From a checkpoint of a small transformer trained on Wikipedia.
Size: 3 heads of 64, 6.97M parameters.
Architecture: RMSNorm before each block, rotary positions, no biases in attention or MLP, untied embeddings, normalized queries and keys, capped logits.
Training: 452M tokens, 6904 steps.
MLP neurons of a small language model. Each row is named by its layer, matrix (gate and up: input weights) and neuron, and shows model dimensions 32-159. Each number is 50 + 15 x the weight over its row's rms, rounded and kept within 0 to 99. A neuron's up and down rows have the sign that makes its largest values positive.
Before each neuron's rows, "fires after" lists the tokens most often just before its 100 highest values on Wikipedia text that the model never trained on. A number after a token or word is its count.

fires after: " the" 24, " a" 13, " his" 9, "s" 5
L4.gate160:57 48 33 62 31 58 41 41 26 42 35 49 49 65 29 47 42 57 46 27 78 17 41 58 68 41 40 38 43 65 74 67 57 74 76 42 76 72 97 64 42 41 40 46 72 55 61 65 44 53 53 73 58 44 38 70 63 53 53 63 48 50 50 57 54 56 36 72 69 36 47 65 47 74 35 52 62 49 72 46 31 64 61 60 55 46 21 54 50 09 52 55 48 64 65 38 74 74 66 68 40 50 34 44 59 64 49 61 32 27 35 45 37 44 41 51 39 15 49 28 63 36 33 61 67 36 62 76
L4.up160:37 50 54 72 48 42 46 42 49 41 34 55 54 47 41 21 52 56 49 54 39 35 67 62 48 22 57 63 62 19 69 69 36 52 60 56 71 60 31 42 36 61 35 61 69 40 67 33 83 63 27 58 73 55 45 50 39 57 42 71 54 50 37 70 56 39 34 27 85 67 46 57 50 56 42 43 60 26 54 54 50 90 46 84 74 31 21 35 64 69 19 55 52 47 52 28 44 44 41 35 56 62 62 62 49 34 55 31 34 58 91 53 46 29 35 24 46 47 59 57 33 36 69 57 63 44 79 58

fires after: " " 45, " men" 5, " Men" 5, " the" 5
L8.gate4:66 44 53 38 45 56 50 30 43 53 63 41 55 35 63 60 23 49 19 24 50 48 18 52 43 31 44 48 76 56 53 43 20 56 48 74 85 80 68 48 49 43 53 35 34 57 49 47 37 34 36 50 45 44 69 62 44 39 35 24 45 31 60 35 38 56 36 38 32 77 89 48 37 83 47 30 37 60 47 30 52 48 51 65 85 48 54 54 53 62 34 25 26 14 17 49 41 32 55 48 57 46 45 31 30 52 54 50 53 49 57 62 29 44 62 47 38 44 60 27 47 16 57 51 40 44 61 51
L8.up4:06 47 72 72 43 50 80 37 44 51 49 40 51 58 74 57 37 22 70 45 59 61 46 48 56 40 41 87 73 58 62 50 29 39 55 34 52 39 34 80 54 56 61 48 75 60 67 73 16 52 54 50 59 76 45 79 30 44 42 47 82 29 44 48 63 30 63 43 64 55 41 84 52 77 80 15 40 40 28 49 27 15 55 73 71 59 51 45 48 53 30 33 44 13 60 56 51 40 47 55 71 66 34 74 55 58 47 53 46 68 54 45 42 38 50 30 45 44 35 37 44 51 57 42 46 78 40 79

fires after: " |" 34, "-" 12, "," 5, " (" 4
L10.gate297:44 50 58 78 45 34 27 33 46 62 50 44 92 63 64 56 67 52 54 39 59 41 41 58 45 60 38 24 43 20 46 28 57 55 75 54 66 29 78 60 60 37 56 47 18 46 42 52 44 56 58 35 67 50 55 53 49 66 52 42 69 86 51 67 55 85 46 50 48 55 47 27 72 44 55 55 46 51 53 46 53 60 58 43 42 76 45 27 60 67 53 86 31 51 39 15 61 23 69 49 59 57 60 46 62 38 29 13 51 35 61 57 52 49 62 34 37 57 57 60 61 49 60 65 46 68 50 65
L10.up297:62 62 22 75 54 52 29 59 64 53 58 44 52 46 67 33 50 47 12 75 50 48 73 49 41 57 47 61 10 26 53 59 54 28 43 40 66 52 44 42 63 67 35 87 63 47 58 65 64 23 80 70 59 68 71 56 48 52 36 39 56 39 41 37 42 54 46 46 47 54 54 43 90 58 51 43 50 41 45 33 70 28 30 68 39 73 73 27 56 63 71 69 26 41 43 32 81 52 57 53 59 59 54 64 54 38 70 43 28 67 27 34 18 47 30 43 27 54 54 35 29 53 76 46 32 57 37 73

fires after: " the" 38, "0" 15, "The" 8, "9" 8, " The" 5, "2" 5
L4.gate359:59 56 44 47 39 77 24 55 23 59 40 60 58 41 37 62 44 21 58 52 71 49 55 58 57 50 44 16 40 26 75 32 51 57 42 48 29 78 51 60 52 45 57 49 68 66 50 53 31 58 51 36 80 55 40 70 38 74 59 66 72 79 55 46 45 45 38 67 77 60 70 31 47 73 64 59 40 64 58 32 41 69 58 58 43 56 38 31 61 16 75 46 65 34 56 60 51 53 48 44 63 60 41 21 38 63 32 54 52 51 52 61 48 59 36 62 42 55 67 61 49 38 69 71 14 37 64 48
L4.up359:24 64 61 53 55 63 68 55 67 61 95 66 58 43 46 55 70 59 75 61 35 60 40 40 53 35 43 63 22 17 60 43 41 26 20 80 49 66 32 33 23 48 45 68 65 45 57 75 40 47 49 63 60 53 53 53 43 72 57 55 67 45 52 53 84 23 27 56 69 64 65 40 62 59 32 06 39 52 74 57 65 51 25 26 47 36 46 39 43 66 72 65 55 74 55 48 51 56 29 58 56 40 39 69 38 49 27 37 72 53 52 38 61 58 39 63 65 32 42 48 37 44 69 35 50 53 62 64

fires after: "." 99
L6.gate339:51 30 67 47 43 43 71 35 62 67 41 33 65 44 41 53 45 26 43 37 69 57 29 49 25 55 52 30 57 51 57 21 51 85 26 49 72 66 38 43 40 20 63 65 67 50 60 58 28 51 36 36 48 42 72 47 63 45 35 32 60 84 73 24 17 66 54 70 36 55 44 71 53 57 30 28 61 32 45 61 50 61 42 62 44 83 49 51 60 51 46 17 42 43 52 34 76 50 23 60 61 53 59 61 59 53 47 30 29 42 42 48 36 47 58 31 49 38 29 65 38 13 50 46 31 47 22 42
L6.up339:36 35 49 63 49 71 62 46 74 50 51 33 62 64 45 64 59 14 66 63 56 93 40 67 60 43 20 52 42 64 48 55 60 69 50 69 47 06 75 38 45 19 62 76 39 57 64 39 37 51 81 61 48 63 49 39 42 44 58 45 57 78 47 45 31 70 43 52 41 27 50 61 62 35 38 44 48 42 44 30 44 45 44 30 25 65 49 55 63 61 50 55 69 23 43 47 54 60 49 48 50 48 30 61 59 55 83 45 37 78 56 38 38 36 23 38 55 54 27 49 41 58 54 75 72 21 54 49

fires after: " a" 15, " the" 13, " his" 9, " U" 5, "A" 4, "s" 4
L4.gate348:37 54 57 59 27 71 53 34 13 60 49 43 46 34 41 66 34 16 62 55 84 45 58 49 38 46 30 47 66 49 62 63 54 64 66 49 40 39 40 46 57 44 09 68 53 57 50 54 64 47 25 59 65 34 61 53 55 60 56 56 49 55 62 81 28 46 48 45 33 65 61 54 45 58 44 31 63 70 29 46 24 68 42 81 63 49 25 38 53 34 74 32 59 38 41 46 47 55 73 49 43 49 64 46 52 47 47 58 67 61 34 47 47 25 44 54 20 55 74 74 56 31 64 70 59 68 44 59
L4.up348:51 52 33 66 23 50 44 37 23 69 54 51 32 62 33 66 63 27 62 47 31 37 55 75 35 35 40 86 56 46 72 57 55 54 65 73 52 49 34 48 57 64 49 65 57 61 41 43 32 40 44 46 80 50 53 49 50 47 08 53 80 52 54 59 52 46 50 65 48 50 41 47 17 49 41 10 37 64 10 46 54 55 44 42 63 54 56 27 46 67 63 55 24 68 54 63 58 39 93 29 52 48 82 59 37 69 51 62 71 47 51 60 50 37 56 53 51 43 49 52 36 60 65 47 64 51 58 59

fires after: " " 48, " M" 18, "==" 10, "\n" 8, "M" 6
L4.gate296:42 45 51 31 27 31 28 50 42 46 45 63 71 44 39 49 42 32 87 77 56 36 33 53 21 61 74 50 64 22 79 22 39 57 54 50 66 60 70 68 67 03 30 41 48 49 54 58 56 46 54 55 83 32 63 29 80 60 21 38 77 73 67 52 20 60 27 75 45 44 62 42 61 56 62 42 59 58 60 48 54 63 63 24 27 48 57 43 36 36 62 63 44 61 64 22 50 46 52 28 60 47 44 16 74 47 49 45 63 36 45 60 43 44 55 65 30 55 56 48 69 34 57 76 49 47 31 59
L4.up296:43 61 53 70 57 70 44 61 39 37 71 61 68 37 33 71 63 58 66 21 58 30 68 51 54 46 28 57 33 54 70 50 10 42 66 20 61 69 72 28 64 38 59 34 59 69 55 58 59 38 65 65 55 31 36 65 67 36 47 87 73 36 63 55 56 35 44 68 79 26 55 23 40 50 70 35 39 64 58 26 34 55 45 69 64 24 48 55 35 72 56 49 42 68 43 51 40 44 73 43 83 46 81 38 60 54 63 49 53 62 24 26 31 34 41 45 55 53 99 24 55 25 59 68 54 53 46 60

fires after: "\n" 22, "-" 21, "0" 9, "3" 7, "2" 7
L4.gate273:61 36 51 48 64 86 65 17 49 42 49 51 76 53 46 48 62 58 43 65 45 71 36 49 27 47 81 46 52 55 52 40 66 70 33 51 60 88 45 59 49 58 54 56 58 69 61 56 44 64 65 45 69 48 63 57 40 56 42 44 49 56 40 61 21 38 54 62 27 50 49 42 45 69 40 31 72 53 57 45 54 68 52 41 42 75 44 17 32 58 50 69 49 73 32 20 61 19 42 47 50 56 67 25 60 49 47 55 29 63 47 63 42 52 60 46 50 66 42 67 55 63 58 31 61 20 57 41
L4.up273:55 43 48 51 75 59 80 21 57 35 71 53 47 54 39 41 49 46 52 22 48 43 60 53 29 35 66 57 60 30 68 47 21 56 37 63 59 60 42 52 57 73 52 54 87 74 36 50 53 66 62 60 51 44 60 65 41 56 57 48 47 62 52 50 45 35 40 53 46 43 41 32 42 73 42 24 50 64 75 45 45 49 42 26 36 64 64 14 41 42 44 50 61 60 36 46 62 59 58 50 59 40 19 60 56 82 42 60 57 72 41 54 48 53 53 30 54 29 68 54 54 76 56 24 62 12 42 54

fires after: "5" 18, "7" 10, "4" 9, "3" 7, "1" 6, "8" 6
L4.gate371:29 12 42 56 52 26 37 57 25 64 61 76 51 36 62 45 40 48 51 56 60 36 61 37 39 50 78 55 64 52 73 29 75 57 52 53 57 68 71 57 51 33 54 71 06 60 60 44 28 74 48 50 34 52 31 40 53 15 67 65 39 22 51 56 41 26 46 46 10 52 61 27 34 60 66 64 51 46 58 33 45 40 77 70 59 30 42 51 73 43 40 19 36 55 73 67 36 22 44 36 33 43 38 56 64 36 59 23 69 58 68 33 48 51 52 63 44 42 71 77 49 59 49 69 69 47 45 65
L4.up371:23 34 28 33 60 33 58 31 66 53 63 83 53 42 70 75 63 69 36 52 48 57 54 58 40 52 48 50 67 65 38 61 47 26 24 63 64 82 57 58 54 84 71 50 41 27 52 68 56 82 60 42 45 53 60 69 50 47 56 52 42 34 32 58 43 29 49 24 61 27 43 56 59 48 75 60 50 35 71 60 33 35 32 39 74 46 39 44 56 50 47 65 57 58 49 64 35 52 37 68 48 25 16 63 61 36 48 65 56 60 52 48 61 46 65 34 50 63 61 38 43 44 51 12 51 36 62 51

fires after: " the" 38, " an" 7, " young" 5, "The" 4
L5.gate312:50 46 54 37 24 54 38 64 35 67 53 62 39 68 14 41 30 13 78 30 77 51 57 48 34 32 29 26 37 46 64 39 40 56 50 61 56 55 59 46 72 26 55 48 64 74 80 51 48 66 49 22 54 51 32 36 67 61 54 75 45 51 53 62 54 76 47 52 60 87 64 37 61 73 52 33 34 64 65 41 53 43 42 54 47 31 53 47 67 32 49 51 63 47 68 45 38 58 53 35 50 44 43 60 35 65 44 34 48 47 50 28 33 53 04 63 28 49 50 75 59 51 45 86 53 47 73 67
L5.up312:65 49 66 72 19 55 54 49 63 69 61 57 38 95 60 31 25 47 62 53 55 32 29 35 12 60 61 48 64 73 26 62 59 67 15 47 83 65 58 27 50 41 41 35 25 60 62 50 25 67 43 56 45 43 40 50 63 16 42 39 51 61 47 51 67 51 49 35 35 62 65 57 42 52 44 55 59 58 53 64 63 78 50 42 46 49 47 61 51 23 65 18 37 45 47 54 25 56 31 46 45 72 51 52 67 44 37 54 46 61 52 51 30 44 77 29 26 54 50 47 82 52 77 59 59 64 37 42

fires after: "\n" 28, " (" 14, " P" 11, " was" 4
L4.gate83:70 45 47 52 60 64 45 62 44 34 68 60 70 49 26 31 61 74 72 73 68 69 58 44 41 78 52 53 59 54 53 65 59 86 53 44 25 66 38 66 53 28 45 62 51 55 42 41 35 64 45 83 54 51 44 40 73 53 50 42 48 34 64 53 22 81 51 41 43 79 70 52 57 59 54 74 66 42 50 61 45 55 39 50 51 59 42 47 74 53 56 68 28 56 26 47 37 22 59 29 26 55 37 16 70 70 49 55 43 50 43 81 48 42 34 42 45 70 51 49 33 36 40 60 59 55 56 34
L4.up83:55 49 36 44 69 69 61 62 45 40 67 63 53 41 30 37 73 51 43 60 46 63 58 30 41 72 51 51 52 58 51 40 57 62 61 36 42 47 37 39 41 42 43 64 44 71 36 51 34 34 37 65 70 38 49 37 65 34 70 50 65 40 65 62 43 67 65 18 53 60 75 52 68 33 52 79 55 60 43 37 32 41 40 65 46 42 77 59 57 44 60 67 39 58 37 54 43 64 60 44 08 38 56 41 45 72 76 29 26 33 51 58 59 47 61 36 55 65 38 22 29 50 27 46 58 70 54 43

fires after: " in" 19, "1" 16, " on" 8, " In" 7, "5" 7, "In" 6
L8.gate370:37 51 64 52 60 42 56 44 12 42 38 56 57 63 61 54 28 43 58 42 34 20 45 47 30 62 63 21 64 55 64 26 73 53 50 34 56 58 73 45 63 18 43 55 61 22 33 63 61 29 14 24 42 51 64 47 32 36 59 72 68 66 67 41 34 61 57 51 28 38 55 43 27 52 64 61 70 73 51 56 82 50 58 48 42 45 58 18 48 52 46 44 47 60 24 23 40 43 51 54 62 60 54 47 48 50 42 31 72 15 59 45 42 58 69 45 70 16 70 42 43 45 49 68 68 43 48 57
L8.up370:38 56 46 34 33 42 34 29 67 55 71 44 51 35 44 66 39 72 49 43 44 19 56 45 56 37 55 44 78 81 59 50 40 40 26 55 66 45 64 53 47 78 51 61 33 42 31 53 50 44 55 16 18 45 54 53 49 46 37 68 46 68 26 57 42 63 46 37 68 24 26 87 47 67 38 39 44 52 41 54 45 58 58 48 65 70 42 34 40 61 53 51 58 36 35 37 66 53 53 26 37 65 54 67 51 28 52 21 42 61 43 40 19 51 55 38 61 45 61 34 55 67 45 43 77 48 37 33

fires after: "," 27, "." 22, "0" 15, " ." 11, ":" 6
L4.gate212:38 64 62 44 66 52 43 35 70 52 36 21 67 69 20 32 47 35 62 70 72 39 22 48 22 70 36 59 51 64 60 44 38 47 46 60 52 46 25 32 80 44 37 51 37 44 51 65 45 42 29 39 48 45 68 26 62 26 43 50 52 20 63 34 35 39 38 55 36 74 34 70 59 72 57 32 80 24 51 39 63 66 45 34 26 33 33 50 59 44 26 46 63 57 38 15 61 39 74 44 28 43 41 58 61 29 54 50 55 75 49 51 54 62 43 34 48 38 47 38 41 40 21 69 53 73 54 56
L4.up212:52 50 79 33 69 41 59 43 27 31 52 30 62 59 55 57 43 25 62 28 62 63 32 61 47 28 32 38 45 37 63 38 45 50 31 52 42 26 48 35 32 54 66 67 78 47 40 43 60 52 68 47 38 29 62 38 50 26 20 08 80 59 69 59 57 58 65 65 58 28 46 40 38 50 27 53 39 71 16 61 54 44 61 52 55 50 60 41 60 37 45 69 60 54 25 38 77 63 63 27 69 84 34 47 53 50 55 61 36 33 53 52 66 34 27 45 58 60 31 50 50 57 50 51 74 38 34 60

fires after: "\n" 34, " was" 31, "," 10, " is" 6
L4.gate171:57 71 40 66 23 43 29 29 13 58 53 50 85 38 48 51 39 67 36 65 61 24 27 78 62 65 32 30 35 54 37 55 46 81 58 24 32 65 65 88 67 27 57 60 23 60 35 59 54 51 51 58 47 59 28 55 42 52 59 28 51 80 29 54 23 60 56 51 60 57 71 47 52 48 78 33 62 49 40 44 38 50 57 63 65 54 40 44 63 23 12 61 27 65 50 36 46 24 67 48 63 53 57 38 58 59 68 47 60 31 69 61 41 64 52 48 32 33 75 52 57 29 57 55 41 43 54 60
L4.up171:56 68 45 47 22 69 46 31 74 60 44 55 43 53 25 35 65 70 55 69 49 55 69 44 67 41 56 46 40 20 22 51 38 31 40 28 50 33 53 61 49 38 48 63 57 40 32 72 55 18 24 47 38 59 48 48 44 47 55 45 45 42 36 42 44 55 60 65 70 64 70 63 71 45 56 32 69 41 30 57 42 78 47 24 63 62 57 35 79 58 41 61 61 50 46 47 59 55 47 99 75 50 55 69 36 22 46 27 41 59 55 49 57 74 47 50 59 10 45 30 59 31 42 40 20 44 64 57

fires after: "1" 33, "2" 16, "0" 10, "3" 9, "5" 8, "9" 5
L4.gate104:67 39 45 44 34 62 31 49 35 57 63 47 55 43 40 50 52 52 50 81 64 48 54 32 42 45 43 34 57 63 70 66 48 49 43 47 68 52 55 39 48 66 44 21 42 82 37 65 21 44 29 65 35 73 63 67 80 64 37 36 49 23 33 45 39 22 64 53 54 54 61 41 65 62 80 34 56 61 65 48 62 47 54 45 59 52 50 58 59 63 68 69 37 75 56 53 52 34 57 27 27 52 64 23 44 57 40 64 58 40 53 53 23 86 67 69 25 39 56 33 74 45 39 45 63 36 67 71
L4.up104:39 53 58 78 73 38 54 51 48 31 67 58 64 40 33 43 70 57 41 70 57 64 59 31 36 55 92 26 37 44 45 31 40 51 62 48 28 49 39 54 65 51 77 52 58 40 47 59 25 64 68 57 34 70 60 29 23 49 42 68 38 37 61 64 69 39 49 43 35 74 68 44 63 73 34 55 60 56 64 63 33 27 56 55 51 38 40 22 59 53 59 57 63 43 14 55 43 84 46 44 41 52 49 58 45 61 45 58 37 63 51 58 50 64 44 48 29 34 52 31 49 42 45 22 57 49 76 61

fires after: " " 85, "–" 8, " (" 5
L10.gate282:50 59 30 53 43 78 67 47 42 45 52 37 49 50 59 60 30 70 62 47 67 48 35 70 46 69 41 40 59 30 43 38 44 83 72 37 49 74 73 63 45 15 45 21 51 77 81 50 64 55 64 47 32 69 52 52 71 46 36 30 60 39 49 33 45 58 74 52 30 49 59 17 32 74 59 16 27 40 59 59 47 62 73 60 84 48 57 71 33 62 38 56 50 50 48 84 11 15 58 51 25 31 53 24 18 31 44 33 58 60 31 71 38 54 60 55 41 45 63 71 51 33 51 56 54 20 43 52
L10.up282:41 69 56 52 42 90 34 47 67 34 33 59 57 40 39 33 38 54 41 60 37 27 63 54 30 51 54 41 40 32 39 74 73 61 28 30 50 51 53 68 48 81 74 33 31 40 28 59 24 80 46 51 60 57 48 46 58 70 60 57 48 45 43 46 30 27 48 26 49 53 44 39 49 66 69 55 59 67 63 44 75 37 81 51 58 61 33 78 21 46 46 43 48 49 36 47 68 54 44 70 48 64 19 37 60 53 62 35 55 34 51 54 16 89 51 52 57 30 41 39 58 47 60 48 40 70 41 65

fires after: " in" 17, " N" 13, "In" 12, " S" 7, " y" 5, " as" 5
L6.gate106:86 43 55 53 31 69 64 51 31 74 45 61 58 76 39 52 36 24 77 13 51 50 47 47 60 49 64 44 57 23 48 19 63 70 65 32 57 63 69 55 56 51 58 46 54 70 71 56 61 61 38 44 61 41 56 38 59 40 54 57 73 59 59 38 26 55 60 57 32 48 43 36 24 46 57 33 60 35 59 40 42 77 68 66 54 71 47 57 46 39 59 25 52 82 44 48 26 61 52 74 60 27 46 62 66 37 48 26 67 29 83 78 55 28 48 23 62 21 43 80 39 67 61 68 45 66 52 36
L6.up106:68 31 38 59 24 35 50 65 67 34 45 32 44 58 51 44 45 50 82 61 36 69 46 60 62 63 76 34 60 86 40 48 36 65 25 25 29 48 36 49 32 55 44 69 54 40 44 38 64 46 45 44 55 58 36 44 35 52 57 60 56 31 49 55 66 54 65 50 72 32 22 65 53 46 24 31 73 54 56 40 53 53 40 27 71 51 58 20 66 46 30 30 39 48 51 30 33 43 39 54 60 64 24 70 78 34 71 50 51 37 65 51 44 50 56 43 42 17 39 54 54 70 48 13 25 78 61 59

fires after: " " 93, " (" 6
L10.gate204:52 50 65 66 44 84 36 69 68 44 80 49 56 47 33 60 37 38 79 53 60 30 38 63 72 42 59 53 30 56 64 33 37 63 72 52 51 55 53 56 44 13 32 33 26 39 57 45 67 53 41 34 66 11 64 82 56 66 49 41 50 63 51 68 33 37 68 49 45 60 49 43 36 63 63 64 36 71 23 35 64 43 56 50 68 60 78 58 37 31 22 56 29 54 28 60 49 15 69 62 62 47 58 59 43 35 49 40 63 55 32 58 30 61 68 34 65 41 49 53 58 38 64 58 40 46 34 43
L10.up204:50 45 72 78 32 83 56 71 54 54 49 43 41 52 61 45 53 31 53 63 61 28 61 66 61 53 59 54 21 24 57 60 55 40 58 52 80 49 68 52 62 28 40 34 31 67 51 61 42 56 60 52 38 50 58 69 36 33 40 47 92 52 42 24 54 45 47 55 66 44 35 25 43 72 26 42 37 44 24 56 42 24 40 56 57 51 50 23 52 43 35 41 51 81 34 69 41 25 62 63 50 57 31 54 31 48 27 56 51 48 27 76 05 54 46 38 43 17 47 47 20 47 47 50 53 73 59 50

fires after: " g" 23, " G" 13, "4" 9, "B" 9
L6.gate234:77 35 54 74 42 55 46 40 35 53 60 41 33 51 52 30 48 57 66 21 34 44 48 65 45 61 61 42 35 30 68 70 60 61 40 45 70 67 64 60 63 62 63 62 46 35 82 53 30 83 75 72 47 74 61 64 58 44 45 57 45 82 53 59 49 46 40 56 21 63 61 23 30 69 39 45 79 47 57 58 66 27 66 77 54 37 42 67 40 47 47 65 60 63 68 31 38 42 29 36 72 51 38 38 49 29 23 47 60 33 36 55 26 62 56 72 10 47 76 52 60 44 51 48 55 32 58 65
L6.up234:73 72 33 60 53 55 36 50 46 44 34 65 48 58 37 57 69 36 25 54 49 45 40 38 39 62 57 44 55 46 65 38 69 46 34 50 22 58 67 54 52 39 45 60 38 53 33 67 50 73 61 45 17 45 62 32 43 51 20 37 36 68 32 41 23 73 58 46 73 47 39 41 54 32 61 17 39 55 49 40 35 56 69 54 46 81 50 38 58 41 40 42 65 73 70 85 53 60 35 39 65 49 32 43 46 67 23 41 67 27 30 82 47 58 42 54 49 78 61 03 58 51 48 55 70 61 58 41

fires after: "." 36, "z" 11, "ig" 6, "1" 6, "us" 4, "is" 4
L6.gate5:36 49 30 38 40 43 58 48 40 52 67 68 81 71 61 40 67 63 47 38 29 75 49 63 45 51 59 42 22 54 46 74 99 48 54 71 56 51 64 44 25 29 26 49 30 68 44 61 54 17 71 40 51 78 44 57 29 45 66 22 48 81 29 64 54 46 65 54 46 33 32 53 32 67 40 62 74 30 31 59 55 73 27 45 63 38 40 46 70 58 24 53 64 49 53 39 46 53 51 42 68 52 64 46 58 55 43 26 51 25 51 86 51 41 34 65 52 52 41 53 89 59 46 51 51 52 48 39
L6.up5:81 62 51 87 44 64 55 31 62 34 49 59 56 38 58 62 64 56 41 42 33 65 15 50 34 51 67 67 44 50 40 17 61 46 68 40 51 33 27 11 45 56 40 60 48 49 49 73 86 71 70 40 66 60 59 25 55 62 72 32 51 72 55 53 33 74 54 66 88 47 64 22 56 38 54 26 59 41 48 61 67 43 54 61 32 53 55 15 43 56 25 34 66 42 36 09 36 51 50 50 44 44 45 38 61 66 52 42 43 58 68 53 57 69 57 36 69 83 52 58 53 28 51 57 38 52 56 65

fires after: "1" 21, "2" 18, "0" 11, "-" 10, "9" 6
L10.gate158:68 61 52 60 50 84 62 27 38 57 38 55 43 32 45 42 71 54 33 35 45 40 41 66 30 51 68 32 34 72 43 18 53 61 38 65 54 53 83 63 68 37 51 57 25 31 47 77 39 56 51 39 66 48 58 59 59 65 25 51 47 49 42 55 24 34 50 48 15 28 66 43 44 53 52 58 49 61 52 52 48 43 74 51 67 82 31 68 36 50 64 43 47 41 32 49 40 56 56 61 59 56 32 53 65 14 78 60 51 48 40 49 29 56 61 59 69 38 85 55 50 62 44 19 70 51 56 37
L10.up158:63 46 49 31 50 63 38 47 53 39 33 50 45 47 59 82 33 32 55 53 34 45 56 65 04 60 26 19 74 58 44 66 38 56 38 36 56 44 72 33 43 28 53 67 41 47 52 27 55 45 49 57 64 44 40 51 56 30 58 55 53 58 71 44 57 44 45 39 38 17 55 49 58 50 42 35 17 40 29 10 42 38 54 40 45 62 39 64 40 59 50 70 59 29 44 25 34 66 82 82 56 52 30 69 67 56 38 44 60 74 22 64 47 71 67 45 54 72 72 46 79 49 61 37 46 47 51 65

fires after: "2" 24, "|" 24, "0" 19, " " 12, "9" 7
L10.gate91:44 54 57 53 38 55 56 41 32 39 54 55 69 55 67 58 62 58 55 56 37 57 48 67 46 61 30 43 37 42 44 45 50 70 81 78 57 65 65 63 59 37 40 41 56 78 58 67 25 56 54 60 66 21 56 58 33 27 59 55 20 72 65 66 58 31 69 59 51 38 74 51 59 62 59 57 70 52 68 36 39 56 74 43 41 62 44 42 53 59 49 56 40 46 58 47 41 51 18 88 78 58 60 49 43 55 54 55 33 47 61 52 36 66 71 38 40 55 71 30 72 42 64 54 41 67 58 62
L10.up91:37 68 51 56 48 71 67 25 36 29 66 47 40 63 46 72 52 36 47 14 28 74 54 31 70 61 25 51 16 35 52 72 54 51 43 53 41 45 69 58 51 33 53 52 56 92 68 59 46 59 43 42 67 53 40 48 50 56 46 33 20 52 49 45 46 41 15 47 72 47 65 35 27 47 18 53 44 31 49 33 68 74 17 56 50 71 75 52 40 59 29 60 55 39 60 53 40 41 57 35 42 44 47 29 41 64 34 58 58 68 59 65 49 50 58 49 57 68 79 19 69 34 59 35 60 37 69 60

fires after: "." 50, "4" 5, " Length" 5
L10.gate23:91 71 75 50 27 68 57 36 30 25 47 78 67 46 46 28 55 41 63 69 59 59 43 63 52 36 79 11 65 43 53 27 76 80 50 42 71 60 52 41 63 55 59 70 61 26 54 51 48 46 24 32 57 28 64 52 53 37 54 51 61 39 47 60 26 61 59 49 23 34 56 46 41 67 34 26 86 29 43 33 54 61 44 59 68 52 37 55 41 30 56 48 51 51 41 35 37 55 50 36 47 49 47 28 68 27 32 49 69 50 51 48 51 66 63 59 25 40 51 75 65 23 59 24 48 70 27 57
L10.up23:67 41 39 62 39 54 53 41 66 52 37 72 65 46 58 57 55 46 38 38 71 86 31 65 44 35 56 35 74 56 46 21 63 49 45 37 53 26 49 42 69 62 53 66 75 77 77 63 41 74 62 22 48 51 56 47 57 52 37 50 83 80 57 69 33 71 78 60 59 43 32 26 65 55 64 46 54 66 39 45 64 41 65 58 42 80 38 41 68 08 63 57 82 56 44 34 40 57 43 14 55 34 15 54 42 17 54 62 61 58 58 54 51 72 81 35 31 29 44 59 45 49 55 39 60 58 40 61

fires after: " the" 35, " young" 5, " his" 5, "s" 5
L5.gate353:45 62 48 60 28 62 27 29 35 31 70 45 44 43 26 59 49 48 52 37 62 44 65 73 73 43 41 45 50 63 45 68 48 96 66 64 96 78 76 53 65 24 09 50 43 53 54 70 44 44 62 54 54 54 67 43 71 44 21 63 54 58 58 51 44 40 50 41 39 74 60 47 51 51 64 49 67 74 62 32 51 61 51 55 56 56 50 60 49 50 08 79 23 53 66 31 47 40 72 54 51 52 58 38 49 21 56 52 54 57 43 23 35 46 46 62 38 37 50 62 33 52 42 68 61 55 67 42
L5.up353:49 44 53 56 30 62 42 40 46 42 60 59 31 76 70 60 66 34 51 65 39 63 54 37 55 40 70 70 47 16 50 73 58 58 37 51 78 60 42 51 42 51 57 70 46 38 30 59 43 17 72 78 61 80 49 83 35 45 32 60 55 53 08 44 55 44 31 61 24 41 68 62 19 63 46 56 23 51 72 41 59 43 36 23 43 46 58 55 65 38 38 43 32 32 60 56 34 65 40 54 51 82 53 57 60 64 30 35 56 57 57 75 24 61 46 60 53 19 39 53 63 72 62 25 67 36 59 44

fires after: "\n" 80, " H" 8
L4.gate44:51 48 62 05 35 67 13 31 43 42 53 57 55 64 56 51 56 58 72 70 56 68 61 30 56 51 45 57 53 65 40 65 59 60 37 38 22 71 46 76 59 32 76 40 12 51 41 72 62 61 52 56 58 32 35 46 47 55 47 21 49 74 46 38 53 32 53 62 56 43 30 44 54 29 95 59 60 30 40 60 59 41 70 54 58 41 56 55 58 46 36 33 23 56 58 32 39 06 31 29 63 60 46 23 98 43 78 29 66 23 50 68 53 54 58 38 56 39 50 78 49 54 48 62 54 45 53 68
L4.up44:64 64 85 48 85 81 38 43 50 34 46 64 40 54 28 04 68 46 72 50 30 57 56 46 40 54 43 38 48 77 72 51 73 50 31 33 33 52 40 44 48 43 59 41 33 46 39 44 34 44 39 47 43 51 49 57 73 46 47 52 62 20 38 66 45 72 38 53 64 48 56 23 50 48 62 73 45 44 59 48 52 45 33 39 47 78 51 09 45 62 64 82 49 70 38 68 64 73 86 70 49 39 43 37 53 91 08 61 58 72 33 61 67 56 57 47 68 41 34 46 32 55 50 65 44 62 50 52